Weights of a small transformer language model.
Size: 8 layers, width 512, 8 heads of 64, MLP 2048 tanh GELU, vocabulary 29218, 40.8M parameters.
Architecture: LayerNorm before each block, learned and rotary positions, tied embeddings.
Training: 528M tokens, 16659 steps.
MLP neurons of a small language model. Each row is named by its layer, matrix (up: input weights) and neuron, and shows model dimensions 144-399. Each number is 128 + 24 x the weight over its row's rms, rounded and kept within 0 to 255. Numbers have three digits each.
After each neuron's rows, "fires after" lists the tokens most often just before its 100 highest values on Wikipedia text that the model never trained on; "fires on" lists the tokens most often at its 100 highest values on Wikipedia text that the model never trained on.

L2.up1956:160129152092141161128138099079108121148153143103114160168113142123096126118113122172118104153158112105143152118144090115091140077099128104093133119112097135132080115142098101141139140111088092091109145132130125117126100161135101129099110116131128140183097105123138148128136134144177154100149168137113139112115107124124120134124114117125130154131090122118121148150110120076114143075127115128111114156091099122145093106164118119148138130133112094121151146072127132132140116132120099104165146127152097142176117148170118135085121086135132166139128131153055138141125110148139175108151158157165154123111109152166151102120133111119119097110125132093158143102103137123146094135143156132120162137131114116170131145082155167135115164123177146104138144107097157072107147142124117
fires after: " ", ".", " (", "-"
fires on: "0", "g", "f", "al", "z", "l"

L2.up1929:157135120135125134126099141176144105106181144111150143137085132142117154120129133121118091065139178152112153115139091144099113118107103124128130117097165086127141120146127092122107123119134114100151120117124103144090160164121143144107141108109124153144099108160158167156096148140108163124114132166121138159065137140129122109089142104120106179118121123124124120141110183109114187171137136109150149123130107162140120130076159101145152102165104111147122187114108151153136110165109120087181125120165097130129129096161128152137097142111124112099109136126120112118152150104140132098144117158142097142102127155129139158113107110140128130172089147124128154128140151159160146098148103101101093136117110155133145089089130136136101129138158063139127155123199117116115160157154140
fires after: "1", "0", " ", "2", "7", "3"
fires on: ")", "2", "4", "1", "6", "0"

L2.up1032:142118107086097141128116167118130084135168069149151129123114110131095107141164123132143091154134103095109161066172100179108107097129139137119128140134153067077101119140109104109130114094108085125102130157157123120084108130126120112115078128118134116149090148144104157122133114141155134157129127122125121120074110137109141111131102129140118129129118136146167180141145143103161163108149129128149114116100130152123121123102135105170159139143143173075106110108139141170121091118131149061112099129127115113136177108127143105154108075122137118148121145175086140134085089132196136105162122173166150148103110123149187136079120142085126122115136146141109116136132101134138101141133119112101130145102089159154118126125129127142153165128151169181130166113140139138112141093137109
fires after: "0", "1", "8", "7", "6", " the"
fires on: ",", ":", " September"

L2.up29:118157093191189122112127119156128123110183088112125099118112096165119096131099175132086172125154104123157135164145113123114153150143126108165146160119191096111155130101126125132141108103122115133103136134127126124182140112162103119116105102094144120129127128113161120117104111118116097161107108145133125141110146101166151160147120145102117166076122065138117148146147096108093151136146209178107141133112109174113099106145131131130097137132141121152128168092181139123123126126099106106111092141155109119134109124116119095181119163118131104135114124121115118136161136138157160138170115143126081124125166133157111143147166127152132165089094125107141149174124171155094159130127126119108097143116083154134132149168146151105137192121157110134129111125132127107128149154117180
fires after: "–", "|", "2", " in", " ", "7"
fires on: " ", "1", "0", "–"

L2.up174:148154195103103147117108098098163124129156163114116129124145130128096124121105150159146144137116112125124205103146126113141132116150162086121136091159138124122139145144068096141152109128161151150120119116139121163124154099103150110155115122127125161140119115161095159142109112115158168128128120175123112111114092136085116117156128148111112094087130092142159177168168111130126136127162131112149117131145132104114178140182107152143127141118098105108159112099086099113100073103078117121096119108124131162151120154165113112125139100156100139101127145141148118125131108147104118120139122129153139142125137153127145106122134112091143124125118131123126148164110128118126093162096136151153163122139123160155137113120172131138111119129152148135142145116192137104133128146129158
fires after: "\n", ",", "9", "."
fires on: "\n", ".", "9", "0"

L2.up1500:153133126137145126173117122154126130119104162133112084134136165174100158116130137085123137136153160110129103118092142087136142136109116116139128111114142141152123109109138184099106089133128135155163161102105122129104140132150151155129193102215132120128125109118100093103129133109139098114121134137104079118125126123123122176104111140144110155131130096127163137124148130157085138114146104117131146148121149135121113172116136138135178073076125152114127153086087165121093159181100109112170114138118136138157147106109156142125123144169110141157141164177111117096109106100131111106153154105138114126104128126147171120139123077125123137163141108126105123127110167095156136154098138143137171142059130122162145173116142082126133081142147125123129165116087099121089140133121085
fires after: " ", "9", " (", "(", "Lab"
fires on: "4", " of", "s", " Television", "3", ")"

L2.up811:094133104130111140134119140127112147115141127164099159105140117117115149139126141104130156126130117146129135125141144123094136145115133119149097117125185145145114152136133127132140137141130082143097113146105117130110083131134111143119116100150155099191103112143097118181097175127157116122124119128147098155109112098097149108121173136088133123130126078138152145157122109138143175119150124116161131122073149138144120101130138147149170124123129145120161154164108144130103100145111089129137127080140137181113145113131135126074118127126100144121112130099164115140144140145116163147096115139146152141110131193134165123105085120118137126094107130093141181118175116122122147151149113119204134098094143133132146119123142135111140105095145136138121147104132106137139164095122134
fires after: "1", "0", "5", "2", "3", "7"
fires on: ","

L2.up1414:134128185070154162135141107075149123090075131085140136163100170132175161134115099091123101145152145141137130131135168129171140145131171159116107106083118152119132116139114121107128109101102121088086094128104134113160112144115115133105120113105152088168090123071118146106095104148120110149113138160083131154137160141123146103173144139140112132108137117127169148159130157075137095117150143105155123131061124134145104082070116103107089152119114138090089113111140140102111141124128122085131088142140129128135166140128085139124119130138187109157100101117159144096152152193160135141096105113124103144103147152160122158127128132134139101121163112123133141111105145120114155119099126094163131146089161106129106101121128114154116103101108124120114130143148144192111116150107121
fires after: " ", "1", " of"
fires on: "1", " De", "8", "7", "9"

L2.up1187:148119136143151116150100126116124126162134114102134126142140100144168195133104137096093107142112130161116155087118170111189129114154143106115120111140136077160132117176119112108110133135115084134123140122158111083150125150141103108151148112123131134118100114152103170095143118142155138118138157117122151152101088119103165135129145117122117091094130130107133114141126084127097117134122123153110102143102141144117114126120122158140103123085120159103164143092134103146086119144146112138109128153135151130155153114107140100121134141123158117120151170106171137085096128093131124086131134149156156119130124165158199111137123146093105125143129142120135144126084132128119127141116132142135138124152148119127153142144135145129161157147118115133125158135159144199114094139121112
fires after: ".", " (", "\n", " U", "-", " \""
fires on: "R", ".", "M", "S", "F", "J"

L2.up1747:147152113127128108117093092115138099161160115136143106138097121151133156083138119165099119130152124169115113145168164094153173152135091140121143097126149084172145153106133136137172123088173150130134085146110087122138107185124103115133156129098144145146130140174128146099085127072125153124185128134106089122109145127080138125104135100135147144098151096141128142127144132117126188135109135094119140123099140145149149106091108103128152101136097094128110164127173126113126101124132115157178150128139147105107162085186154138124111109120136132115086118092096096122150098141146121102138162122185092121117131131105098154098130126162115146167090141149154142171122137153131143122086184107151135103093183142117160137110143144071126145126125112108097133125180118127124138115127092
fires after: "1", ".", "4", "6", "5", " San"
fires on: "2", "A", "1", "0", "6", " Illinois"

L2.up1400:100127133172131159131152119136115120125112161117125165159146146134124128105142105111090148119094141150146120147151149133087133137117093109080123142111111100177078127190111107147171105163116107139119121143136166144152090122124116134115168108102144120086140089142091152121112146120085111131123133145157127175115119146129161108138119137113128113105078142163182146147160123089109156110161101130095111115126126155135122113120105136156105155106104133136107121104102165147165145153126133108118147151121170151105131130082151147112072112168112071162155137125126159136151169113135164140137107158103111135137115111128142138178113100115110131117130140163162126073171120139134099114140154123119095128102153122122107136112136110157105152132123133134157134139120166173083153115132131
fires after: "2", "|", "0", ",", "N", "9"
fires on: " ", "0", "1", "–", "2"

L2.up482:160147181079122184101153128107124105120122178106109127132134148126138132085091096135129126098128117128090150133129104183114147128151103101111113138114162104152092093117110094122154125136126096127104101138140134094127121130182135148123085107135114094132091138106134122096101126117124133118118102124120121114099153098169116137176119135085111157114108149164108137137105143124061166147125156169134145172145082088110089141092121170136131147147125079091098138126147154150138143093114147138126135162090110137114113103132131151138139152100118101124145159119069181122155164112120160090144137145138126128159139139142054140146129142068143169150098115139118143133156141130123122126109149114135165128091120135159146142108134141095146104136140137145100129165097144107102140119121101
fires after: "2", "0"
fires on: "0", "2"

L2.up1533:150115070150094121075116152129156147122121100094098125117068137088119121106123145136114117121135099108110146150121115094089146150139107111145123106092159118123080100141122129126129111102094145144118141114132147142095163125109112134174090115112126112125151130149141129100098143116108174140150158185139135158092118117113116159137081156150146118121122117115139138131100135134104181103149137136154133113129128183135128101150071135115144124117126136148131149087092136128168141126104117105124103133153141130117112132133126103169128101126090155137073147118076137141147126100152133126137145149136117128122127157156084175140126102149141106118067101121167143128196129118125125128112164124135109111133100089130118119098173107093156133145163130117130083136106148106099145151127135
fires after: "|", "0", "9", " ", " |"
fires on: " ", "0", "1", "8", "2", "9"

L2.up1306:169144101113131170178114121139115118153143093132141144151123152153123150100141116100109110086095127126122122184137087127118147115128122115133133107142145097157152119169117116106155132154124098123090108111126092091122118149093120110151144124115136085133091114143121130110070101145122193143107138110138148171123106098129128109153116113139126160112125101162146114123122113073083132109140103090124136141117178151077094101090158145115132133145141097120137154148131119217103098176096080109168111157117152112131140156137104150141100100152108119115129127179113134117130134139114146109163152154137135081103155147115101132145156093136134095112105114143162123142147169135134140144129154140133113097135145135134115110155161135110138129144102108097087123128145156127141109116098095
fires after: "0", "2", "3", "7", "1"
fires on: "0", "5", " so"

L2.up1545:147172138127140118134090172129161107139113114152099119129127094148119136051134131131100136086129154118143192120112113119131151167114117116120124160125174132124180138123137138126142150112094116119069110136157122132148105152130121114163099101136144092138092128123123128105133093119150165135116111120150110108080120119104123144178111127109130129145141109134165107140126132146118152092133116115138189164134165159114133127143106151123189126133179126129124121111180152154152113106123099101152098117144150143127126107119118120156117144153147126168104121106084150099143154151159175115109121093125063137127078133134136125132104138114116110104103143131119130108110135112122161130134126132146149099091135106145123106159132102101099101121181115183101144123141110122110163167125138
fires after: "–", " ", " Gö"
fires on: "1", "–", " ", "tal", " early"

L2.up469:140104140116114104163163127143142129087114114130125158070134133129081122133099123121108099084157151158117110109137142160101123100132145141147131134097134091135126095161130127123137123152127123139117117161175098111102156130154138075173148122079148148123123141169144097157119164119131179120141107161131134111138064113141106098127173150155111122107104079161128125135089154100144151110150128123176142133090130138144138102139152165141117097109127155176090093136105134130096074155116079126135064100129121135129137094131144130134148062164123122106136141130130164087128124131116105090088131129125092139154113130138098122146109117141140101105141144096118142162137127129137148167148119163125155144178145152125104105113147125153131100120142130138145150130141127126164147152143119
fires after: "5", "7", "6", "3", " the", "4"
fires on: "4", "6", "5", "3", "7", "8"

L2.up688:097124135161115126136130153157122107132122130106115138095112128118180171135159093123097130122149110142175134078155158131182136167129094125171078089108165104124144133091110108133096147122135125145117159091146114152123133128149114101155105101141101135121174128150093122114136127176140090124156176139131101143124125179129115105136094149111106112075098125122160142119086163111135162163169128131120113142124138135136133134111091125147111142105105174140111118099101107147122131108139109108135125145175078110117146137152109131132115101119139118171154146152122120132080121119121120129152140117130124133090117150130126101111122144115133163138126128092091164125170090125113140082150152136143107170097178155116141121099143179137165157131154093125100168064165122143107120149149133
fires after: "1", " ", "2"
fires on: "9", "2", "0"

L2.up786:145167141118148143123113136121146126074167162071095125115113137111104161114100114108123156146134095147146174127140140111106116145138161155111124167128105125164139174137120106079178078161156131142099110126092124136113105053119115154133159122138091098103082076132132088128091153135145096100141118140105110184146129113153129105124116173104117093117139087138093134108103117123084145111111132112137091132093126134119151093108095150128174170092110141144106130159145124150087179173113144131131122121129147161104107143123145158116146127121114128165085083087113111126149140172144141102116154175124143109083131161142074129145116143107121110123137125124158163159062151112097134158100117117149102099150091093098152127136139180104155141116086148107082116152108157154134133091107139
fires after: "|", "'", " and"
fires on: " ", "–", " –", " -", "s"

L2.up477:130162151146106156141148148119145110141112131095102168126132162134112149094129123103109117120080145140110148136140122105138144107145134132182133090107148095136128121134118086107186098182176116091117116087109160110133135084094092159138098121126144144113096119166164110105124130099115127138130113153168176133114103163119145164166134163127133095136117090126126130109109102102119182112165109156125115130070161119150111121110117104137148116103107123135129151152119122121126123107118123155092137167094099112164142106095160120121135140141113135140138156119110131123123110103158108185158123146131124172139130149134122114136122078130155149160129095131116138138121127143115128105159131122165150088102123128120133104077149133118142116136143136147121126113195107118113160183087172
fires after: "\n", " a", " the", " an"
fires on: " new", "-", "===", " own", " additional"

L2.up1411:097128178147144113179099140155180120138126116117099137133100138123109185121135172134123114135138119152085113137159120091114120133139129139140136084130138106117136102146097133126130140153187139124117103135121066127184156126122127145121118128140172148141125119113124130112115135079149112162150092119111111102116151131124127125184120142133122139100119111163144121146131114146138169080136119106151113164111144093118130111122137166113114112140118114133126131109094159141150085157080125134111084123138145117176133125139170095148128080081079070164144121097115099110135145141110140147137152126154117124169157176157127126094137119118136134144141129117109184152139141181132138156134113151170122121128144154104140142161154197144129125126117128167095113118107116125153147148112135
fires after: "3", "2", "4", "1"
fires on: " |", "3", "6", "2", "7"

L2.up658:113112132123143142121126170152119096116131131092145093151142137133161115131109121093123170140172128127097138095151128121155167186139117070159123125154144114125135144119125102133138165155123101156111134145140136160090132131107123104098088103104110119109070114090116167142113149149103110116136136106098139135125130140091118102123122173121135138130118167102151188147128143112088114098144157153161132125099095157165120090130061114159100154113139121109113125118107099144099140114137156156091138141142144163162121160151155148147152121089098159114108148132142100107125126106110149152110078142123152123109130169118134133148167077132111168181090114105178142156111090110114113152136141146180143128123091134125123117165147180097156119172144173135117201100131133071130140140110186
fires after: "9", "1", "0"
fires on: "9", "8", "6", "2", "7"

L2.up1153:161101147129113165195092106155127117059150179077079142115155121112132139123139155158117142092133079153105143109106112144123140167142178120152090105108129100112150170125112095127087160155159093140087122106161134102115126105132136114150147141144111168123089115170115117137080133145143113097147152137119087155122121128101129088145107152131093097089131079127132182167179134082151165076123130150150174109123145171142133095109126148143136172115090149126116117134125132142068103125120095081167123128101149117112110096099102118085120087141142150104134087100150111136143145145118097115118152109134129127095123154155123153099124125146126114127122115116151118131091128172118124129104125168130134163108124137144160132132155131093159102106121113109104117122150141144140137117142099
fires after: "0", "3", "5", ",", "2", "6"
fires on: "0", ",", "5", "–", " "

L2.up804:098131179098132147168130125093133114152125103097129131129153130128151124105159174121126167134118107133175126115158149130123123116103127121137151141100116116141121139098150119142175126102137135152096117107110155105152105150131142148155106113143152086124132126104122095091121183129107118119201102126095102084132118116107158158175110125126142097159090118136110134146106142111099095100116121155153120141124192141103085110126092100155147127139134133172125082108134123111099135138130162099143168127133178130174140101176103069106102128118143126142102132132075186097115140121111099172151111122149147078100099175113123162137137121118145102147115120101098128122104107135131101132121159118136139164130130120109152095158145094104097143144108122131104126103118134117155161154111140
fires after: " |", ".", " ", " (", " In", "|"
fires on: "1", " This", " this", " ", " Player"

L2.up354:157144138096139124132141097117160123132148173174092150112130151131116125113129132175119107162126109121165130151112117155138131075130121145135137136081136135125143121136125132114152090132118136147134113120155120096130074128083099120131118122136146138163134124158139130078117140110111097126127101186113125102105084118130143139135137118139066102116135137112107159140164141136156132122164125069161176132138151118123114094088124160126111125122120122106072135110118073128147127141110134132128102060155132161139127124141100133142083131141142122123146127192139129141134184170112119131147153123144119147143140132106095122142113159137115117127095134120152131176119157096097144135122099072184147122112172152106144116128150104107111091125137171127127157117147118215170135120093107
fires after: "1", "0", "8", "5", "7"
fires on: "3", "2", "1", "9", "4", "7"

L2.up501:153151196112161157108121127122162145127135135147117153099122142104142145141101157102123137129177124126116142132130127133138109193134154108134113171101133121094133097106133156125142125145133103077120086091108117108116146142088109133072142094093114140152128142100088096089131136163136121167110101135095145147148118126117125138125137156116121105140109095167142128114119119109137122129127152105163124131127121097103109090117143125179109150118186149142073137099141174146094147153115156140113115131155083173118121166104149159117082134101134162094124090127151116140171125154126120168120110101116144170141108129086099156102128181106089114137152140077116145155128128122117139094162136149167153115117079157116103118149134146072146113111099127135111126137128113151127151101100096
fires after: "0", "1", "9"
fires on: "1", "0", "2", "7", "9", "'"

L2.up871:161156132138190120130119119174121127132166133134092114126139104137063127125143123116154072113147088109117127152131159128105078130135125104159156133142155120161127085174122106144174142101181136141151082135118076083138111161118127127160114142139103144177104125124155119117114124155144136123113082143112142144130128140138129098137110123111114173125143127147131134143166130092158149086147116105145128165113132121114120132080184139118125144116175132128155103107122102160132123130107102107152126145153111125147126130120118134115112108144105106119145149121131117129159133127119139131123142151174113106110170133139133135142128109149111125123102078099145171122174120131119132128107108119161115139098086152176132140114165142126094121122145144097078180087139120118135158161063147
fires after: "0", "1", "3", "6", "7", "2"
fires on: "0", "3", "8", "2", "9", "1"

L2.up395:131141165081101148109069126143167111124125141106102115133109128172146109130138142108121110132164123158091125130140123129155129161135132143117138150126114111098124125138118118107089116136100079091090105158180134127143098121133117095147124122139175139192099138130092142102134166117172119084106109152086171110110128149161143124184143137146125144121131115100121156104141161136149127106131144121108140142110141146107083095109127157150127085116144111130140088100140142156107150125060164115127162144120118142111146131106123173114099073165135096144131161151106174116108163132125140156126140121110129121124155135120136088130090151120148150136086086151110149147085091150142135133066152117117153093114119183158131117123123123130123118120162115172151163140176107136113157112139128
fires after: " ", "–", "1", "|"
fires on: "1", "7", "9", "6"

L2.up1292:108141161141121139143151177141133077116088082112106107174124139132120151103117155142090107118120102135148112078142114157142130160109137144139131127090133098122171151138128128113166121138123142134144116124109136103139139137140128142142090116126096127128118124131148173071070155130111071094096123117084136135113136146134163088134107126058143121134162096115136128149116107138099146087110139136131109112133170145130129137164094091113138160162120153174148120121162158153108103124124135161136158159151125125113140117143135134149083128143123151115117127071098132108139154127114095131156158115099155125152124144142165134102132139153129149164121126147096166112134125108148157126072148115150122130113107139138129121165124189136130102201157069126155142147156173109099104087155143
fires after: " |", " "
fires on: " ", ":", "2"

L2.up914:130144132128144134126169131118154152123151150104140139101147121106144156136155128171093144106142132126123168099077139081150115148171142110161153119084151135170118152096119130122133119151149143055095124139119154104145114131109124149107138138150157146103132087150126134133144174098119134128132123142095114167110128103106115175136122135160113121127159091139137161133145140095112141134111078143139182106091121097143102118121100119155099127134129187139086142151097115129103123124124121134131143137166112100160139137149135156135099129169139128097119148128155120140138098110179139163136182108105143164137126137138105163112103129143138175102167120132104122164107119162132122098127133148095141137090131150138107144107145121148204142147090151159150166136155130124144121143108125
fires after: ",", "9", "0", "8"
fires on: "0", "3", "1", " up"

L2.up87:139129099133165138134088093141161153121105111074104129123121117097137128159123139152113145134129094113115131086121171091125181098114120137150136149148116112108131151082127132130157156101144147118143133103151156130151117136111147124099104109136159101131144131120136103110129133150124131148150133122120097080102144107154116106157128129106105147149116126153124170146143125133122120141135120117155142122132140133145108130133142093137111079146142092103121121117141126148114136127114116141122137105160121117172122110140146111143126125115110135166110093154089140155152137102166140138076125123171111116120153142105158127152116101119096083115127134108081127135124172130134125120107137134125128086122119124128134099151134144133090135106128147123078143127126130125130145130106090
fires after: " |", "2", "1", ";", ",", "|"
fires on: " ", "0", "9"

L2.up714:094127175149130123145128151104141113174155099111073154098154119132134117070141126106092123151102135108128146150118177140176127191117116142115113090115128117186099131145101133149144124158118104175135111117125160100122123149131123132092117072148180154128111119114134119109140162145122084130150144126149064127173114153087116158151072166111096102104133109127133158160109121124122116122108124142136130136161115098139126103151104093149065153096124143110148097158176095123122125093150144152086137124145100113118124139125121175133133125075088137149118101105115138146121124158126121166142139126080131130101045155168128088125123120153139186107090110093137113160109074131129140058132109134137099139123118153101123131110166162104148140165107146150170121101121166118104131118095133
fires after: "9", "1", " ", "8", ","
fires on: "9", "8", "7", "1", "5", "6"

L2.up1025:140124098129174136150154163184138075093172152103083136131130132170121097104130113150127086091167129135127142134156135061168126127081108107126143145089116126129157114100125106120138104099149137117100115112139129088123146152121155112107087103146100131120145124159118119082105139122138155113129158176134126134083137135111138121108096124117156144123105107112146108101144154115156140103159103142123107125134173141129090086123115131126070133146141164154102125130128108157137118122121163092125151144151135114139153151119143155137145092099153105117142135086135121097122140147168153146148150123131125140085105157162143123149117123178117136122090112116159162144112132113130131121125109121110139101114116112128123102106135137135120170169144162117097102136152141081177139158073135
fires after: " ", "1", "2"
fires on: "2", "5", "1", "6", "0", "7"

L2.up1180:115194113139128140111133098122094085125142123139059143156120153133100138099135105132141104114169178151135159137102116122102115105117124121127124136070133127132146115122104123131104137167134186153110105111152124122139140140078138128101119089115138127102149122124124143121179121101093093112118145165149120102119122138069170140182125163120133141121145132126124140143134163129144144142137147086124144146153137151139128131109094147140094146085135113132132137137119157099148115119123175142155111117114121107142126129132128129097092108162118053125125079124124095075151130130142155089096142114104132134142166156174102158153099163139092120110115119131137116120101156140083120098124132153143106158146136173114148105074140135098123140121158102132137149151104102149152136129158152
fires after: "2", "1", " ", " May", " to"
fires on: " ", "3", "7", "-", "8", "0"

L2.up1155:119135122140103137144097141095132107140159141117072139152124141171157094118124158150110130125115149141141168085140121139167101126159112108112145140132074123159135137113161170122147128160111134168126143161141156119112106138139153076168123112079140160146134144115135086107130138145107080155150126124175087135136111125158097151172086119105099117117109142129148162161184151154138132141150124113104121148140156063147129098119137121131161128096118097163142117110138136110128155109129143169130139092135124138184143096154107137146095098112090141134151161143116117131080152183090128110179112162116126157130080115157137161149128139127094135148111104168115164175089136152105143145109110112146115097112142125166121098151135134128164103138135119117105133152143153166085129147109116
fires after: "0", "9", "1", "8", "2"
fires on: "5", "1", "2", "9", "3", "4"

L2.up1076:159123148147126148114148149150102117114072151118108151112114116121082137103131126135134085120122110118149145111178118090110135117129149087127153148104178108103134131121107149114147174145163125127087112092141138089160112133110130163116140120169118134141104136172098127159144129108147148139105085128100112153166113084147124129174158140119157144139139159144142151130098109101125087132102126110141103131127105095136116120102123113110097193090136164118152134133113145128089109124104135107122127124138100105157120133136124122171177082136109114160119120123103137115092074125144180159123103103149122152125166135152151088124106114127111126091161087153149153152114165130140135101112118118130137119127150176173124107129128108137109138171092144151138185134093155132176143117120100
fires after: "9", "–", " and", "1", "0"
fires on: "9", " was", "0", "8", "1", " "

L2.up617:098116091155097120117154123116154155100101119160136176161117099137124143128129188165132122107136123126124143123131146117112109105121098107133154091102119103148110099116131157112176096124121132109116141159124172131115134115126103118190136140083036122148125099160130153101095156132137167117119130188087102142129089133115134142145134170124107109103135070159134123157119117110119144110128115113142141141091131153103154132156135172137137114123101109155153151088135126147098157186115132125135105124144173147128121122143126189134100101136100140157105165137092190122154123130124156128159096150122070144093129131125057183160116159102125191122086068108134148149136140117116129148108122137157107140120134117158113103112148095098118144152130112118131124148130148159107147130120130
fires after: "–", "0", "9", "8", " "
fires on: "1", "0", "8", "ly", " My"

L2.up938:107107136153119121130135142173124152151103128125125117118142103165124148129113133139128072107163120139114128112121127094136113145111130107172136092119141145109087123129123130118088134105132168113126067122116124115085109077131124141122162124126177159161124106141094107155136111165142114106141124109096110115173155127073092120163164164142146158119154127144137116117148149109140123097141133096165119155095124137132143102098069124134125135143086135059133147104121104130127163118158075122134088111135111104116143130082162113162165083104154126076124142153111125108099166176146107131122144118134137110096112139135102115103134144140131140141102132121106116099161160172123136117123144156129139143115185142131138133107155125133174119162088121121165137119135104156127126216132131
fires after: "0", "4", "5", "9", "6", "3"
fires on: "3", "0", "7", " of", "4", "6"

L2.up715:126163123123145105136134128133120140128137151073103179099159145097147139128109133173098118109156119128103130114127122155120077167128078135104092143074123107132119074113121110119141151182137134112144126093143108071082151136134096108096138109108150155108109113131107146121125145158143154142095132135125063136138119151102111151123085131094090152096105111117103163157175108092122140152120099148136067100138123141131104094104155154147110166156134177115099141121089123088138113129117153157124093113140096107154125114147155129131083100140124152146129125127123105135127132104100135122158141107105154120093083139136149116137111164154145165177096175096106147122135160111105123123137125151132094115141109140126149127133157140123166121128107139133124098142135132126136130118149163
fires after: "9", "0", " "
fires on: "8", "1", "-", "9", "7"

L2.up1464:154136146113115132146129102116125116105113114167141120136117115128103158174134137140121124114119134148165092097149104106100129100114153119170160118133166083093155137169125113066134125124140092122110108097100123136127115127131158155144139127083149178135073100097080137158143125144113151167127108116091136108079132094132117117109102159152117144114144093115118165124131165090105118110131109101133084189159115166085093133114138117140143143127119129128162082105136155109125087148133146111143122122119172149157110127149185134137147129144133116144089129158098115161153147098086125129102107173148128136088171154107101165095079138124086100121141118106104138123100121144114127128132194118100137136115092096107117137162123111174119154171121100101135122085110133120129140144133137
fires after: "0", " Dark", "S", "7", "A", "ap"
fires on: "0", "o", ".", "hne", "5"

L2.up207:110154102130137132120122071108125111156168118088141149096124133122100165133117155131146087147116133135123179140105184125158103148143128088162137083126127076158165122151098085173110138130147172147124136125134142097146150142138134120125125111131160173115115128155104113115124110171173131107136158158113114121114103117102109174124109096128121121111106107139124117131115138120095133142111162164163139150146150134137133158136095107133113112093139080104093160113120080118114133133136070102132118128154112148176138123179081158137131098134121093142141129147103117111103175142100096119126135146120135095132112139138133136131089113137110166136138100164112120132124153122120085083104152116147078206157148130111162134110167108119188193141148109111133151103150141179097112165144107
fires after: ",", ".", "\n", " Se", " Sh"
fires on: "0", "S", "F", "D", "C", "af"

L2.up78:087135133112132145108123121157129118130101138154143164138115109122155140179174127118135169121145131122108137121157186138107129129067128118114145132109139146139138152142127108131177108125111110125146119151122112090127169107117113121161119120154144132149131134118123170081144163078105094089120081129113080143137133159139157140161086143136171132135137072104098167168120123115091132081139157140130118129138122165116108162155107095137130149112120132155102110079171148137125087148087124132096127137110112151111123125127143168121107132121119130151091106144141109117148118165153105192146124102145147116097085168158135147131113137105102182112123136110122137125131136142083127148110135083134126130132078126180151125138149102114139139146142123094104121104101122113149139115133117
fires after: "'", " |"
fires on: "s", " (", " ", " the", ","